Weights of a small transformer language model.
Training: a variant of Adam for these matrices, 1098M tokens, 8378 steps.
MLP neurons of a small language model. Each row is named by its layer, matrix (down: output weights) and neuron, and shows model dimensions 656-751. Each number is 200 + 40 x the weight over its row's rms, rounded and kept within 0 to 999. A neuron's up and down rows have the sign that makes its largest values positive.
A block is one neuron, or neurons of one layer that tend to fire together. After each block is what it responds to, as a language model described it from the Wikipedia text at the highest values.

L2.down350,171,256,213,207,244,150,169,253,186,227,177,271,175,194,190,218,196,221,189,150,169,248,201,171,191,206,188,164,215,236,186,121,226,153,214,191,226,177,286,241,239,243,249,260,166,129,188,155,203,185,273,240,242,175,235,141,151,191,199,221,207,185,251,249,125,148,198,178,218,205,158,237,221,195,183,164,220,181,201,193,190,218,145,131,207,205,201,217,207,219,166,157,205,215,227,170
L2.down484,181,223,198,163,207,233,175,176,187,212,188,193,261,225,198,181,217,239,201,191,205,165,195,190,223,190,228,185,269,191,171,164,159,148,218,214,217,256,172,158,199,232,184,214,204,253,209,225,192,185,187,216,216,223,204,182,233,162,220,265,192,206,238,186,222,136,184,213,253,227,212,240,187,195,173,149,252,193,204,231,194,202,188,0,204,216,198,207,196,158,200,191,224,160,204,140
L2.down670,162,171,276,186,186,146,212,241,136,167,175,205,291,194,223,259,132,165,217,193,207,187,178,233,183,229,200,224,254,146,243,209,234,131,178,142,223,183,196,186,199,194,191,208,173,195,156,213,197,143,153,187,228,177,143,310,182,167,237,234,188,147,216,195,239,181,177,156,201,163,140,169,218,212,159,194,172,240,150,217,195,214,250,135,222,228,176,185,186,227,276,167,185,172,201,210
L2.down681,187,220,148,214,191,283,242,224,179,186,154,230,242,259,174,193,193,276,233,187,267,113,183,198,232,149,157,114,250,254,158,242,205,205,171,220,240,154,189,167,260,210,267,273,155,166,235,216,241,196,185,135,172,239,241,154,199,139,249,158,182,143,311,223,143,183,230,217,207,269,161,176,226,217,197,188,187,198,228,248,178,156,248,83,134,241,192,239,234,170,208,157,97,211,211,207
L2.down730,220,166,125,174,137,246,255,219,113,229,165,170,211,264,198,196,226,201,174,193,148,180,202,205,213,189,84,167,149,220,176,229,213,173,147,181,228,242,233,170,208,193,271,201,236,207,145,197,169,175,162,215,205,259,208,200,178,259,171,231,154,198,227,209,280,169,218,117,249,177,238,188,168,228,220,177,196,179,245,215,175,102,237,133,221,155,201,239,216,219,235,176,201,249,196,201
L2.down964,200,126,176,199,100,192,254,200,169,210,221,233,166,185,197,159,101,181,254,135,232,158,207,157,227,235,237,133,194,267,201,152,197,229,233,228,217,230,186,200,177,184,275,215,243,180,170,156,225,236,178,139,253,243,161,212,158,243,195,251,218,139,196,140,230,214,211,188,153,186,111,146,224,178,250,156,182,224,209,251,177,173,200,153,294,297,184,181,231,256,218,164,187,226,186,134
L2.down976,217,192,188,275,222,143,209,221,241,210,196,232,254,218,177,217,241,199,212,234,223,192,205,202,190,200,184,133,199,227,179,235,220,223,169,154,212,183,184,182,203,225,228,211,155,199,193,225,198,219,185,151,192,187,174,189,195,215,185,192,206,195,269,223,209,188,246,194,248,277,200,165,207,224,188,203,185,201,155,261,223,222,185,619,197,229,230,231,215,179,183,200,162,213,222,203
L2.down998,215,187,189,263,237,200,219,201,225,228,202,226,142,278,218,250,216,188,242,212,188,210,183,164,270,220,174,169,167,173,209,157,166,194,193,169,202,231,240,234,193,219,170,188,221,217,190,159,198,236,186,151,233,186,233,179,205,231,213,189,172,169,273,187,189,205,170,260,235,186,204,120,172,168,112,270,192,244,213,235,231,268,143,361,208,147,182,201,165,230,212,107,182,156,173,194
L2.down1080,225,228,119,245,255,166,222,204,149,170,263,200,270,226,191,174,168,139,220,239,222,221,206,200,149,229,190,170,216,202,201,213,235,168,199,234,188,166,281,177,136,190,258,166,190,186,194,213,168,196,218,207,220,203,189,210,204,157,206,199,198,125,261,192,238,195,198,195,213,148,144,183,183,148,134,135,201,271,184,184,204,187,278,0,210,208,161,210,153,250,178,262,188,147,140,215
L2.down1134,254,129,277,230,205,137,194,211,189,228,219,263,201,250,236,190,152,124,217,180,184,179,207,164,245,282,201,192,190,213,158,166,233,229,150,205,255,224,228,221,255,161,212,151,210,199,190,81,207,231,181,193,145,239,176,190,209,175,216,246,192,153,220,235,236,236,157,219,251,235,143,281,199,245,215,184,186,209,216,230,131,181,227,103,273,175,172,198,160,209,187,182,154,203,191,209
L2.down1228,189,200,258,225,277,260,200,178,219,199,237,185,192,229,167,264,122,228,233,192,174,251,236,209,208,217,192,240,213,232,227,231,299,193,186,229,192,144,241,235,222,210,122,188,227,161,168,159,194,197,240,216,239,219,202,179,173,172,224,186,238,165,196,181,201,203,243,197,166,219,198,201,186,199,200,287,278,148,240,239,208,190,261,298,200,128,244,197,190,218,245,200,226,185,169,229
L2.down1447,194,210,132,181,238,181,163,167,209,196,224,219,117,240,213,209,193,276,180,206,141,203,205,214,205,224,187,184,165,200,233,167,209,170,236,155,231,194,213,196,225,220,138,151,254,163,254,213,178,230,231,197,238,196,196,191,175,205,161,221,204,248,185,272,138,183,203,219,200,159,189,119,202,182,145,237,175,183,140,213,218,214,146,392,185,105,242,179,249,235,153,205,205,222,161,182
L2.down1459,142,293,144,206,219,183,224,155,185,240,218,181,151,150,159,194,202,196,163,182,193,189,170,196,207,193,177,155,152,219,217,194,215,174,148,193,200,191,184,213,221,244,234,240,250,236,220,228,182,213,214,214,150,175,171,282,249,209,282,134,158,163,241,211,193,239,245,180,200,197,145,176,174,137,176,182,189,252,168,174,188,204,211,207,167,153,164,177,174,234,183,189,199,226,103,230
L2.down1478,247,179,210,157,177,157,209,248,172,243,170,265,263,204,213,201,199,166,235,193,199,219,96,189,167,229,209,160,188,205,221,268,208,181,189,148,194,217,239,187,184,152,170,222,192,217,203,217,227,242,146,186,195,255,231,214,191,242,289,190,153,187,237,225,228,232,219,153,184,241,169,237,155,154,223,156,197,200,199,191,166,256,263,97,216,168,198,189,178,214,200,208,218,188,183,200
L2.down1705,263,198,184,199,123,195,231,218,219,247,173,196,238,196,117,190,204,112,147,124,153,238,176,196,193,182,158,152,176,226,237,167,195,222,197,256,181,221,136,193,214,184,155,191,198,207,149,205,264,169,205,247,172,272,175,181,221,228,270,194,208,222,201,119,235,192,183,206,215,237,160,215,176,186,229,231,134,251,176,213,215,222,164,91,212,191,170,159,153,138,286,185,191,152,232,229
L2.down1871,225,161,206,207,218,182,178,203,230,203,189,223,197,182,160,212,138,179,197,259,167,234,206,259,230,243,155,151,172,251,173,164,219,221,154,215,221,276,225,199,219,221,175,179,193,209,150,205,254,270,188,142,198,181,219,235,160,207,252,274,160,205,233,129,217,126,143,235,208,200,140,255,220,226,174,147,133,216,266,211,118,188,167,371,238,239,175,152,131,212,192,244,211,178,198,207
Buildings and places nouns

L5.down1370,179,267,169,255,234,243,202,183,193,236,197,219,155,226,239,180,197,234,176,256,207,187,195,265,177,236,207,253,135,200,150,178,188,203,211,187,209,165,207,144,234,135,148,209,194,205,246,197,170,200,243,227,237,244,180,161,253,196,155,218,222,223,162,142,238,311,251,228,225,177,218,210,204,246,137,270,288,145,216,163,210,178,195,220,211,226,163,225,181,240,192,128,179,194,239,181
Month names in dates

L3.down579,224,156,185,206,209,194,225,141,231,273,197,212,267,173,219,213,133,220,241,182,190,177,175,184,219,209,234,230,167,203,145,177,222,204,171,169,204,207,182,206,147,125,213,244,237,237,162,136,212,209,158,211,183,272,220,217,199,188,258,210,223,191,251,220,175,208,139,234,198,205,195,288,249,208,203,253,190,263,155,169,139,205,198,329,298,156,244,187,177,227,145,182,194,192,171,194
L3.down1060,253,173,170,177,207,214,222,191,195,236,181,188,238,244,215,214,160,169,175,164,202,206,217,219,231,227,223,225,202,168,213,214,229,185,185,181,155,264,202,215,164,236,248,207,226,181,177,199,204,178,176,191,226,205,210,233,198,193,207,247,202,162,247,208,172,157,167,212,197,245,207,179,207,168,185,143,223,216,280,170,143,246,212,259,236,202,181,187,153,262,154,180,216,207,214,176
L3.down1394,194,167,198,245,217,171,222,163,183,238,201,250,151,300,196,192,166,144,220,161,145,208,211,204,246,223,247,192,154,184,210,191,207,177,167,216,180,220,289,239,161,231,185,168,272,184,187,184,214,207,241,209,185,198,216,244,178,186,302,143,186,166,279,197,212,176,209,190,240,202,177,229,227,224,235,170,177,233,217,204,130,202,225,391,250,207,166,173,192,227,213,237,233,245,158,222
L3.down1953,282,162,204,189,186,195,191,177,153,297,174,240,179,217,205,266,179,211,269,240,207,207,256,187,226,209,178,186,192,231,180,200,164,221,188,217,203,262,278,168,145,187,214,188,244,198,230,196,214,192,153,205,265,284,182,201,200,159,300,216,221,154,241,212,223,240,215,157,176,188,168,212,219,168,175,184,274,235,189,217,188,193,225,376,222,205,177,149,166,224,214,149,211,153,169,220
Institution name heads

L5.down716,266,198,184,221,209,259,183,211,199,274,136,240,173,198,252,167,160,139,319,206,270,209,176,176,201,212,191,225,142,183,157,193,160,178,236,169,241,249,120,261,200,162,170,168,93,201,224,170,246,154,204,144,176,196,296,198,227,214,170,225,181,213,243,184,191,235,250,220,111,177,166,251,172,171,246,210,214,165,167,163,173,228,202,199,270,241,150,143,183,236,200,167,176,196,256,189
Inside personal names

L3.down1011,162,190,195,224,264,297,202,192,243,161,219,113,274,189,131,223,192,219,194,241,141,214,220,283,231,159,188,227,178,188,225,201,125,193,141,197,195,184,202,285,171,258,222,202,177,229,166,120,202,209,248,227,218,136,175,215,179,243,132,169,149,188,229,239,163,193,197,206,209,172,229,259,193,176,254,236,211,231,222,193,205,229,151,334,239,182,174,204,205,252,227,168,177,181,228,197
L3.down1092,134,282,235,228,218,216,178,216,215,231,250,102,138,187,216,154,193,181,207,197,161,264,167,221,242,160,222,191,205,248,170,195,107,169,172,192,225,182,162,152,197,219,239,223,186,259,201,181,194,209,164,190,167,227,182,255,202,206,167,185,204,186,215,215,227,221,156,153,228,188,254,206,173,160,209,205,156,210,225,146,267,205,223,235,126,138,194,183,245,188,213,206,252,204,206,189
L3.down1285,201,248,196,251,214,220,188,194,233,196,287,175,200,209,216,144,208,222,198,188,167,223,215,245,212,150,226,231,184,235,187,208,152,133,157,212,190,155,174,191,188,194,218,250,199,239,152,187,192,201,154,165,188,190,193,211,169,197,215,184,236,179,217,209,221,209,181,170,218,197,236,235,166,215,240,231,160,222,240,146,208,230,196,139,186,126,195,210,219,204,185,210,244,155,242,220
L3.down1824,213,230,249,217,175,288,162,184,233,202,226,149,151,202,219,203,155,178,204,180,149,210,170,262,246,174,228,212,182,227,266,181,226,139,197,195,223,126,206,192,179,209,230,228,193,208,142,209,192,189,185,236,164,197,141,179,191,164,217,184,166,204,169,209,244,200,190,236,194,196,212,260,176,171,223,298,171,148,244,211,205,183,199,69,201,196,210,196,240,207,229,185,200,182,271,175
First names in lists

L2.down23,197,253,172,201,241,138,230,161,202,210,213,212,183,215,221,199,206,148,128,193,135,184,238,166,177,204,217,219,202,257,161,191,214,269,270,152,157,192,175,215,203,280,207,177,136,193,220,176,250,249,128,192,181,278,182,133,105,230,270,222,217,161,181,272,233,185,219,186,226,268,212,248,208,164,178,256,225,133,169,172,203,209,204,89,108,176,246,207,205,216,215,193,185,191,207,185
L2.down92,254,229,204,216,208,200,160,183,220,217,224,189,174,209,170,193,223,198,201,176,163,242,204,245,220,181,271,194,224,222,267,125,160,213,177,228,243,138,194,208,168,228,239,264,181,200,241,207,214,235,131,220,215,212,123,230,182,177,232,178,194,174,231,165,288,175,158,169,214,158,224,237,191,152,203,270,175,232,204,164,186,213,224,9,210,205,189,179,198,271,207,233,243,157,195,207
L2.down102,206,210,232,174,236,159,208,146,134,205,214,144,209,209,178,162,230,185,252,230,227,201,218,197,201,225,277,231,218,229,198,212,166,139,203,250,205,204,104,209,141,152,211,248,244,234,197,148,127,174,242,174,163,227,213,206,263,224,248,195,230,193,158,210,135,170,150,153,175,190,247,199,176,217,197,174,170,211,235,173,236,251,215,31,185,169,207,203,268,213,236,162,280,207,158,122
L2.down132,282,241,182,106,109,148,110,211,197,253,177,176,196,229,142,270,200,136,203,137,219,155,241,246,250,169,215,260,274,164,218,235,232,170,169,221,199,175,239,262,236,233,236,203,178,192,143,330,245,145,220,197,194,186,157,178,190,203,264,161,163,157,182,143,179,221,207,167,169,273,207,185,194,233,243,155,176,257,157,193,263,143,224,132,209,190,142,213,161,187,218,225,196,156,176,193
L2.down532,224,194,256,189,185,190,132,216,200,219,189,132,227,167,167,149,188,159,202,214,157,223,168,225,209,224,206,174,243,220,197,246,146,182,238,196,178,140,201,173,132,255,214,199,203,239,213,139,214,160,143,229,202,194,174,212,213,201,205,163,191,206,231,228,207,155,119,205,209,146,248,218,199,164,208,206,185,194,247,155,194,159,178,0,181,162,165,230,248,201,256,207,220,200,222,204
L2.down657,153,202,286,223,230,209,155,233,241,180,264,176,197,227,184,177,271,210,194,165,206,288,192,213,280,132,254,136,216,216,190,227,158,186,160,216,206,175,193,213,273,233,245,127,205,202,169,183,157,216,198,158,164,222,181,267,142,154,191,180,168,137,223,245,283,180,205,159,212,161,246,233,160,185,167,182,158,217,191,191,197,203,172,202,163,248,237,198,254,220,200,185,208,180,125,170
L2.down771,232,193,263,212,197,160,149,191,272,137,246,176,181,178,254,117,225,161,142,204,177,253,192,199,261,185,225,220,255,199,221,178,177,151,183,166,166,164,235,243,281,228,194,271,241,179,241,204,222,169,206,238,174,179,168,196,193,157,178,145,248,190,165,207,244,290,177,194,241,157,133,233,244,263,268,183,134,222,193,176,162,202,163,15,159,164,195,211,244,194,138,208,150,154,135,145
L2.down894,161,235,210,264,174,254,203,225,227,220,211,149,150,207,189,143,171,240,167,180,181,240,232,221,202,203,264,191,184,220,218,168,155,224,168,270,200,161,224,183,224,228,150,242,227,153,245,216,241,232,169,168,190,181,159,217,241,214,188,133,135,205,191,231,196,169,205,149,238,148,205,218,166,183,196,231,237,199,203,170,260,217,202,46,170,181,184,239,185,158,225,157,251,212,105,136
L2.down928,143,286,233,219,212,274,143,218,218,173,195,237,254,270,249,173,234,201,198,208,176,220,204,248,231,160,205,197,205,245,191,216,139,151,104,189,259,241,224,197,265,250,221,215,251,244,263,225,193,225,179,215,139,183,197,263,250,148,169,132,214,202,219,244,202,121,205,117,197,210,160,117,190,160,226,237,204,215,225,164,161,176,166,175,224,138,227,135,233,210,228,193,224,230,138,183
L2.down937,157,129,208,194,195,231,201,210,174,205,183,182,185,247,242,238,258,288,161,189,139,215,225,127,242,207,209,205,144,134,211,198,220,124,163,216,238,158,190,184,227,198,200,192,241,228,227,174,224,193,192,191,184,187,148,275,183,262,167,240,167,180,245,222,185,165,245,176,214,193,182,199,208,190,263,244,237,245,190,237,149,232,152,0,106,172,242,247,147,222,179,182,192,263,229,162
L2.down1019,230,184,165,156,174,193,171,228,185,136,272,154,141,165,177,156,208,270,304,154,167,237,186,190,222,139,259,133,233,214,160,153,203,212,205,263,229,78,249,175,193,245,174,180,225,257,211,178,203,166,230,131,176,211,230,244,200,246,194,162,267,212,218,195,205,177,201,140,229,136,184,194,165,227,205,274,248,131,153,213,193,148,211,0,225,242,182,227,240,208,148,191,161,155,283,215
L2.down1048,189,256,235,242,218,208,168,222,236,222,230,185,172,185,197,201,241,208,212,207,188,276,181,220,240,174,230,194,205,205,231,139,137,167,161,238,187,177,164,182,186,232,211,217,197,236,207,182,227,234,197,190,203,219,174,249,200,208,220,193,140,188,229,211,268,194,146,186,194,178,266,215,201,161,225,231,187,222,247,180,229,237,212,0,206,158,203,168,187,242,204,169,232,188,190,210
L2.down1172,260,150,225,254,180,200,210,263,234,242,212,153,185,215,219,150,147,200,213,147,204,226,247,131,236,203,210,252,181,258,242,175,144,184,158,182,224,206,171,174,182,263,263,217,222,241,140,199,216,248,200,234,225,186,146,155,168,208,191,172,127,139,266,197,181,190,132,186,204,186,257,166,196,134,204,200,212,226,264,181,202,259,216,56,160,200,153,213,176,230,294,164,234,211,99,202
L2.down1250,246,249,230,192,239,226,174,200,222,182,221,203,121,205,200,209,271,224,270,153,170,239,212,214,226,181,230,178,191,206,192,154,169,204,164,275,216,90,179,188,178,287,217,270,213,263,191,229,184,211,207,195,217,205,178,228,203,219,240,175,217,208,237,200,241,165,141,162,228,140,255,212,196,187,218,257,215,230,203,130,219,203,197,0,218,192,268,191,236,187,188,195,220,196,226,177
L2.down1396,220,219,236,200,181,216,201,251,147,165,254,191,152,200,138,194,245,177,237,190,177,240,284,185,239,129,159,185,234,217,204,152,222,161,194,110,197,217,179,235,192,246,189,172,233,245,170,159,209,232,172,229,321,180,146,195,249,156,130,180,228,165,255,178,243,200,161,251,239,245,210,171,197,186,191,194,212,138,191,190,270,204,248,0,239,190,262,212,230,222,212,208,140,205,296,262
L2.down1778,168,166,240,233,204,256,231,187,239,234,213,230,137,289,214,217,260,184,177,196,224,207,214,190,191,226,200,214,230,203,184,137,82,226,201,247,253,216,180,205,176,171,229,207,182,173,180,215,239,221,181,203,172,168,215,232,159,156,260,261,152,240,280,189,204,237,209,186,226,123,205,174,156,124,194,159,205,171,171,200,272,85,226,169,257,160,189,202,180,277,190,192,197,250,216,180
Personal first names

L2.down22,258,180,186,259,142,168,224,154,196,191,204,173,260,213,216,194,173,257,232,240,192,200,256,213,243,236,174,205,179,181,115,185,183,212,180,134,175,260,185,221,161,235,224,178,205,211,173,231,213,234,223,173,214,218,196,228,201,235,217,203,255,312,196,201,217,172,256,215,212,260,165,173,210,169,193,165,153,165,161,219,165,184,186,279,268,186,172,125,238,258,200,287,230,239,234,205
L2.down68,219,145,216,181,161,255,153,300,159,223,180,287,127,238,211,164,185,209,178,226,212,165,238,229,241,190,279,147,231,190,224,243,201,168,199,169,213,161,230,177,252,100,186,159,218,203,205,200,182,225,144,258,199,230,183,192,184,188,207,227,215,176,167,195,163,197,224,214,120,138,135,188,233,137,139,206,172,216,212,140,177,213,241,397,136,236,235,190,167,189,165,214,221,174,220,193
L2.down221,207,237,224,211,237,168,192,214,243,241,224,154,142,160,205,204,217,182,194,207,260,179,191,195,186,195,250,197,214,182,244,214,148,138,239,149,133,162,187,175,263,185,222,130,200,179,182,223,220,176,167,268,235,249,238,225,222,199,253,130,238,227,143,240,209,234,262,149,160,149,221,168,194,184,242,270,221,186,196,219,200,153,324,390,229,220,224,273,230,179,195,208,131,162,166,196
L2.down855,211,185,193,180,274,228,189,166,162,98,202,249,122,185,242,188,217,270,157,165,133,252,133,298,202,112,148,198,237,253,211,185,196,203,229,196,254,175,243,150,195,217,233,211,201,270,224,209,177,251,172,193,217,172,223,217,175,221,157,186,259,196,177,224,212,282,230,209,234,196,229,249,238,230,254,202,244,150,171,144,205,193,177,270,191,158,159,222,207,221,246,158,216,204,147,153
L2.down956,252,253,129,244,249,194,247,133,205,226,198,192,176,125,181,244,190,171,199,219,176,158,200,268,205,173,234,179,248,110,173,198,181,182,213,183,227,190,195,176,164,112,258,260,170,207,238,251,174,222,141,162,197,182,166,175,218,185,181,227,200,145,254,249,218,229,234,213,218,252,259,147,183,151,150,207,276,193,192,169,215,250,166,174,189,156,212,187,252,249,171,129,183,203,196,217
L2.down978,182,236,235,197,213,170,164,265,258,133,175,165,216,199,182,193,76,201,170,209,150,218,182,166,221,243,197,135,139,232,235,214,132,211,132,195,226,188,209,206,167,278,155,153,194,190,152,228,244,158,157,214,217,203,201,174,150,201,236,195,179,234,169,171,209,153,110,210,213,182,177,215,196,212,189,242,245,181,174,166,225,186,177,154,121,275,227,226,223,307,195,228,218,173,163,150
L2.down988,183,283,134,217,181,198,212,245,187,188,179,309,174,235,192,141,218,258,138,228,307,198,171,189,237,244,273,219,172,185,173,191,229,221,230,190,151,164,195,251,279,200,169,155,185,126,212,227,246,239,170,258,256,218,205,169,303,188,148,132,180,157,167,190,241,172,217,170,165,155,209,179,159,202,235,167,226,218,189,218,187,197,280,302,174,193,250,221,237,206,215,185,145,230,176,255
L2.down1248,187,269,213,194,172,202,163,183,206,241,200,209,159,221,205,170,91,171,245,210,242,173,180,167,222,231,184,153,219,226,180,231,163,242,206,92,172,139,232,193,243,225,233,149,267,145,200,201,261,267,163,228,262,212,187,245,258,206,228,244,224,174,205,206,159,212,299,185,195,194,194,193,169,183,208,249,179,233,203,171,255,196,184,367,227,120,204,199,231,240,91,239,183,251,183,208
L2.down1380,121,215,199,223,224,220,224,253,263,226,187,288,132,214,209,226,166,150,191,228,168,179,196,186,279,198,231,194,244,220,166,227,180,195,172,119,225,186,122,183,215,168,274,165,227,185,198,211,164,252,174,178,181,230,218,265,189,197,206,238,232,222,289,169,205,193,230,200,182,153,189,105,110,133,217,229,165,206,208,223,252,201,242,242,213,179,207,230,232,202,192,228,170,242,180,123
L2.down1381,213,289,71,229,237,276,243,169,190,213,236,209,247,220,201,168,212,158,158,146,328,191,248,199,227,223,228,238,191,180,183,155,199,215,177,209,222,270,134,197,178,255,181,156,183,211,289,199,239,145,217,203,135,231,233,169,262,129,207,140,210,217,252,195,202,171,225,144,227,201,188,230,159,201,204,230,213,179,278,192,153,234,165,157,134,174,173,193,263,209,220,162,163,209,256,114
L2.down1697,199,243,178,241,107,155,204,142,215,205,224,225,208,212,248,203,133,186,188,269,212,169,250,151,182,240,181,164,165,229,172,201,191,245,248,100,203,144,259,236,201,218,204,165,275,222,156,118,201,260,196,227,197,273,163,178,160,225,174,188,196,233,238,163,226,203,293,175,219,187,214,202,232,140,224,286,213,220,244,196,245,214,182,321,210,222,180,207,192,268,177,263,197,221,180,204
L2.down1803,199,196,236,175,252,206,183,138,184,222,235,188,171,207,249,169,187,214,226,125,219,132,171,218,177,207,160,75,200,132,167,191,158,288,178,191,196,235,233,194,186,218,222,201,222,213,271,225,231,215,176,245,181,190,202,198,217,195,165,259,255,218,223,207,191,186,233,252,291,233,204,184,111,206,167,210,216,318,162,115,225,175,236,171,215,175,209,216,235,240,158,197,162,220,186,172
L2.down1870,192,206,173,259,133,195,161,73,179,283,192,175,212,126,235,194,208,224,204,128,251,157,179,153,195,189,261,157,258,201,205,171,212,136,158,163,209,234,181,218,170,190,181,240,157,227,223,190,179,141,188,112,193,212,226,217,123,222,156,204,195,198,236,282,152,150,242,206,166,240,169,231,287,194,214,229,214,145,114,180,257,207,215,177,181,198,207,237,276,171,166,198,190,292,185,220
L2.down1943,174,179,203,282,206,160,196,202,206,194,287,233,218,262,219,304,158,165,178,136,154,226,224,94,201,225,163,222,276,157,233,220,209,195,210,175,219,275,190,221,237,243,260,74,227,218,272,109,211,243,228,215,181,196,194,193,147,203,210,246,147,167,199,174,185,286,186,197,216,194,178,227,194,237,152,174,150,141,225,121,247,201,165,274,174,214,218,221,198,232,191,193,200,226,153,200
L2.down1948,192,196,240,181,176,196,199,206,201,197,182,204,205,198,121,209,207,196,216,187,215,165,246,134,199,211,172,189,254,175,150,200,147,214,198,175,279,185,193,235,165,182,204,214,229,243,202,255,224,183,199,188,168,222,260,197,198,187,227,182,170,209,239,230,176,192,263,215,188,213,204,207,209,195,213,261,206,186,182,212,236,192,190,110,184,175,158,179,193,144,219,249,177,179,185,197
L2.down1978,156,176,240,193,213,184,166,205,205,208,162,230,234,221,145,214,227,234,146,203,246,208,211,185,222,188,205,195,181,202,142,215,174,152,201,158,244,148,275,246,225,190,143,214,134,200,208,239,200,290,221,216,209,301,201,189,128,202,245,224,156,163,237,244,199,177,251,194,254,239,145,207,126,177,247,186,252,223,190,196,229,207,186,559,214,174,200,244,195,217,186,240,207,219,118,285
Month names in dates